python train.py --n_layer=10 --d_model=256 --n_kv_head=1 --vocab_size=4096 --activation="gelu" --norm_eps=1e-06 --positions="learned" --attn_scale=0.185 --bias="none" --parallel_block=true --lr=0.00876 --weight_decay=0.0 --warmup_steps=0 --schedule="wsd" --decay_fraction=1.0
MLP neurons of a small language model. Each row is named by its layer, matrix (up: input weights) and neuron, and shows model dimensions 80-207. Each number is 128 + 24 x the weight over its row's rms, rounded and kept within 0 to 255. Numbers have three digits each.
Before each neuron's rows, "fires in" lists the words (lower case) most often at its 100 highest values on Wikipedia text that the model never trained on; "fires on" lists the tokens most often at its 100 highest values on Wikipedia text that the model never trained on.

fires in: "of", "such", "in", "include", "a"
fires on: " of", " such", " in", " are", " include", " a"
L4.up412:131120119124136146099077132163150091114121124118102149153144099151144088201135143132115083107114125138149128144087111183138111111108185118098121140077127114126097147116151078166152165138125156148113146095152139119126111114140131094132137127122158109156118127057158116114119145131124126114137103110140099152067169140106123143131149186085121108056138106159174121182114115107142111157158

fires in: "a", "in", "played", "plays", "play", "she"
fires on: " a", " in", " play", " played", " It", " She"
L4.up224:115166138115118137144088132110179162180100114113131136090085136117168120139136168114111101136147140137121105156122126117176108115140135122121144136193158127109121093097116083176132150103161157153130124143146129115162088156114130153145157108131137112143109138075116129085132138172151136107106134127115117115143149098102126094117096130086082151130143076155125166139129117106147144071147

fires in: "during", "in", "of"
fires on: " during", "th", " During", " In", " of"
L4.up542:152099099131151124084125113116144168113148127152158163147108160113142092146131143083151084140152123119127104150120098137131110110142116146111097158104093141136116149093105105131103145121129162087120155122165119119159149165103135129158171122182121131112133142108138120154089124129132163157088182103125164071134187100157130151147157121094141117116153169120133133090126140118085108143091

fires in: "made", "took", "received", "stakes", "make"
fires on: " made", "akes", " took", " received", " make", " ent"
L3.up696:102107128092119110186158126105143136172156125113107106134147159153113101129130141122151148159155142109165141130120132128085131143156167110152139088150097142150131141139054074131081134117137139209102125112142142145102100137145154150141188150107135082142079146107127107123110131144133130139098119125127136139103065123090124138130154171127135127128170098120114113117095146100079154103158

fires in: "is", "with", "tour", "among"
fires on: " is", " ext", " with", " sec", " mag", " among"
L4.up52:119101134122127133137143139104148104144143109119121120113131137150128111127126140113124130151135160144136109145121122093149127118184176171143093119134121104209180145170089115181092166123114126095107118135092139106166106093112118130106129116117124143145101124116176138199125108131121127133115094148160133118121094115136119130145092147125137120131113158130099153129115155106077117090153

fires in: "the", "a", "is", "no"
fires on: " the", " a", " f", " v", " is", " no"
L4.up90:139077107132169146142126103093092154139105121143100081123161118093155146121158088117137138092172151112113147102063153140138092118158131149172164120144147085140137144119102121163144140138118155104092069144136133169158098114136070103114107112132135167134107129129098106131095100150134122094145102128135180107141129169157143143141137154141109119142122145165094201136082103164141138116164

fires in: "of", "by", "with"
fires on: " of", " by", " with"
L3.up669:081117163132122108189110119154145118133136162103114129099131109141133114163111121147141143092127085080146122147136130145106126106175154135092111118118112127140151126133094155143114121158078111085134123112145144155127125174130120150118095155190136167145152120154150102133139078132123144153158132104128129158117085117110115135147108115110123127142134139166117150123111149130121111098164

fires in: "under", "out", "with"
fires on: " under", " out", " with", " un"
L5.up881:133071152122121086166116137150134135158080170133150077113092129135152125136081101134106127126111125135092122154146131127137126123124122134085157160129121125072109139084085113126103137134136108127131132122131144131118147131148135135108125105168117126148170134093099113156113143121147122119104112144112157099161100156129150114139118152146145101120146084129169110097076155142102105146155

fires in: "with", "by", "city"
fires on: " with", " by", "arter", "per", " City"
L3.up432:137095139141124145127100168134112195121131112138138135085104122145170070126100132113099107150117108148139148156123180085118125130148166143112082113148123147121080123158123076104097105140123121139124152095104073135133122142179115137086161150109141143156128121163140142139140082120133059131138131148094144110138110130099104131134134122143105138141131168153156147071127145126135114137146

fires in: "is", "was"
fires on: " is", " was"
L4.up499:125132158121148134098132124131155130130109125145151125100127121101095102096144108129125124070105133117092080110094143147129102139106115140089128128165132125136119136107112102093165131131114144078064152089149152121112084187103136117133137177122135132086142107092136141146128103148131147117128127149115133126120104114103143148140144164111087155098119116108126147116151143087160118114114

fires in: "of"
fires on: " of"
L3.up65:174177105123155142102093125110129136130124142139102132107127127120147149146129144118092126146115108135118120085122162127133124081128189162139141139152129127137132145111118110114114126122107138132120155092126130108113107159113143140095088146138105131123132152156130110146116122162151113157120128097073097146162117120133158147106117146146091097157111147112163116148154149139084094104075

fires in: "after", "for", "automobile", "following"
fires on: " after", "ile", "After", " for", " After", " following"
L3.up540:156132111123156143140124135158175162118087116136140129136081164098083116108114157142140137111163126139084072159158139123145125109115080123148085133104171114148142108157108117096074120167136110130137157128175151102082082161108141124089117144087117137138136133103163111109165137127151148115125101161113107136130135115121143125135094118099126121123135142138140173112118189088125159152099

fires in: "to", "i", "not", "t"
fires on: " to", "I", " not", "'t"
L4.up902:128096114118142127115166113123144162094104143171109157151150096134105142093099097112090185168107126152099082114124155133076100119127153144135111145142105119107142067109115128091169138094122168146150170107140143107099136123126100154116108180170119146091148156165126163116139085152122144125123127165100081102129132159138119140137124105088089155150093183099120123114127119132096124165107

fires in: "by", "was", "he"
fires on: " by", " he", " was", " ref"
L4.up824:125120110200142102180166110109165149133138177122113106161147138090125108098118104125152129125100123083114116140092138108115136097162191146093154134194135110184120137126113122083119090112114151120127115158122133148100171146123126122140138129118127153122140161090163121069096120107136113133123105119100134130133115116100151160115132153134125145133120131155148090173104188112087069136118

fires in: "is", "are", "was", "been"
fires on: " is", " are", " was", " been"
L5.up228:097114156181116174144156136127134142099135126146132117132120159130163129083151128159143095137107114127136120155133067112118097091154142100117134122123126157105127078151114144113127183202127105170121139145105122129134129111120119120142136116134070100120120105142148206130115115122099120122108127147117090146126128145135168091145108122115152127124160139102094106142130146160123086125133

fires in: "an", "this", "of", "in", "with", "for"
fires on: " an", " this", " in", " of", " with"
L5.up370:137131148121148132110127101126137112140090098150137175125120148155081132073125120132093125156101127136105123138150140133125137135098143080121161117106099158112155125174130105123148131123168137095123088104179121159140099103116114102159115158152149107122094178139146135127123135088093121103116124121104166088132121128123152153086151184150085125062149134137137158091084094141126136138137

fires in: "to", "been", "be", "was", "held"
fires on: " to", " been", " be", " was", " held", " created"
L4.up21:085156120150161065124094152111107123129136156129167119143127144120150122151166109112144118148111148150125101175141122166088160117170137103125150116192089148135098156078089130150099145135118129137139114155108113156136115164139111130158157155155114111134139146125150101066107098135132182131139106128090103098104102149109134120108123133139138147111135118141097084111106133122132116131184

fires in: "the", "a", "bythe"
fires on: " The", "The", "a", " La", " A"
L4.up197:143127140137086127121108103153136184124149133119152133132101112137106134127152128170144170136138181133097125122103129121145133146096134151163157092087123146157076124110080087161159126140100146093130063130155167176156105094124082123137157155133133144127111122127122158142130132100161123102135132129137150104127149164107087140115125127087189104147071120121154107116082149134126124159159

fires in: "years", "been", "months", "of"
fires on: " years", " been", " months", " of"
L5.up276:075178145131137078128116183123103137144170120131155177108098162132100187111102116130154142153107131100163126125126136156147178112205121163123112140122118123131110156117121141152129142110091087160091103135130137113111105178130151181140133155126125136113120135136121090140100142121119124123128128101101149108107104146084156137127159153102107130138101123096133132113145151120123113147124

fires in: "of", "to", "an", "a", "for"
fires on: " of", "oc", "our", "a", " to", " for"
L5.up62:115125125083138154141109154110131168120117118123111138112177154125132136139136121111110170116087100116146109128127134152156122125166122100121170168160139077138115077106129111087137112134110137132167126098129098138111130118134110133104149181154103143102146135124126154124181086091134159099142160127129118083108104106127100167141117137162145158097122167124097098100130129102111113127151

fires in: "to", "would"
fires on: " to", " would"
L4.up465:131126091133137116126110131120165136142094147156117110087147121129103143121169151121146184130100083164118128128121143126115149120142150155143119132139112154126132145106109138159130139124113122145134082093135130156130129131155107153131144156146145151100183153153150118148122094119121104153158118166058098107113165130165088117139084128139109109120098170122139075091146113097111119107138

fires in: "during", "in", "won", "into", "played", "had"
fires on: " during", " in", " won", " into", " played", " had"
L3.up411:128132121151171134102136098150138111114076184117153114098131096130078121112127135119123111146160112123107103113157086112139137143136133157160084154170078170149132150105115123164093117135113117152123152078137141135100144111088147123151158135144110146158125132140135117148138121164132120115125102069154118139152150121115129152149172096133118135128127092196116142094109171166109156182090

fires in: "from", "qatar", "will", "encapsulins"
fires on: " from", " Q", "ul", " will"
L3.up153:125143121113158111115137154146123095139150106139131109082122134146150108117169150094131121128104138149131113118161108130167139152142113098112154128095112142132115121112104110128210181156120137148121123131119126114112151137139116129107102155142137181123113124098115153106123158084146087132108110160156088149113073133114105126093138118106119118137160107157074159120145136073159152154111

fires in: "by", "in", "which", "at"
fires on: " in", " by", " which", " at", "ing"
L4.up600:168083172146087101125140135098128132166152138147151143102105121153127122145128123110033134125152098108102112128129113110131122126138090146098145158140141148137179130090147118112147142111172163113103136129125108134121108109088150099154136155106089118154118139062171141133147158130118119149124105126144114144174135142168163128183117126124105154128102112128157130170121174116136105141077

fires in: "had", "was", "has", "having", "date", "is"
fires on: " had", " was", " has", " having", " Date", " is"
L5.up564:119121166106157129081116124150123118104121147092137136094162140117133080157107139124133078116127124139127059139102107083158112123132163119108142093161120132131164119115132125136161112101143137136071151160089151129119123118100099116103118110102154096078132141124130136147139132140134171127117156136147120165121115138114112158152102148103109120162126159114150137150088099116111145159139

fires in: "an"
fires on: " an"
L4.up339:119118118112119110103145125116147108124101146101119133149122168154121148128087050156140113109131149138157086099128110168129130128120136103100186150108131122187168087109121113091176112127128150156107123084121117124121152152105106128128153102134129088143109168142114143142163104110102095136110136101140125103106091080127143142126128127128133136092157122145098168144120107104129114139135

fires in: "as", "on", "from", "to", "of", "by"
fires on: " as", " on", " from", " to", " of", " by"
L5.up760:138136178150149124153106180178144126110119167106119134114104110104144086118146126100111147108135117107172136104131092126162103138120123119102126116126131097144106135120099130161169123169154135163130153154117124135088115156133120102134125149117128166143148154083135110123151091157142109133138157103113112129064108127096113093120114123093141109127170118131138131162111132101156146150199

fires in: "and", "of", "so", "soon"
fires on: " and", " so", " of", " se", " Le", " So"
L4.up608:146121118094148096105085118104144144148131178121103123105109084084130172126136080142100135121150119165123100141098145186100128132115141107122134124137113124117121091131111107138134141118124139119122124106167142138126135145139136142127129163134092123117104135106148129150155132089177156117176141087120111118150153139213143127101135144118115064091122146128115171137128136112145139083134

fires in: "in", "at", "with"
fires on: " in", " at", " with", " t", " th", " d"
L5.up566:137095143142149175133127143139165140138134127144138116124173184152118148105126153147126127113179140136117112119139090103162102089126092124130131122097134124130154153111122107115147146142128122104114094114114151162147123111124106082135159068111128186143118117086123138112119079146120136109092139118158116117128157145124131146176120150141114110136110146150134158124104149089186119124086

fires in: "during", "following", "after", "battalion"
fires on: " during", " following", " During", " after", "op", " batt"
L3.up680:145169127096121087138124124103146165145143156186136181154130126150146122132084115131122128176137193142108112148129131145146124134161087113155129126160133130152129113105133092161129179119125122114134131128140133181136111099122113106144157127132128130157137176084141116133085122145124137095121116108133131111079127163150138089140135121087191153117119148127114127107096118125070118123122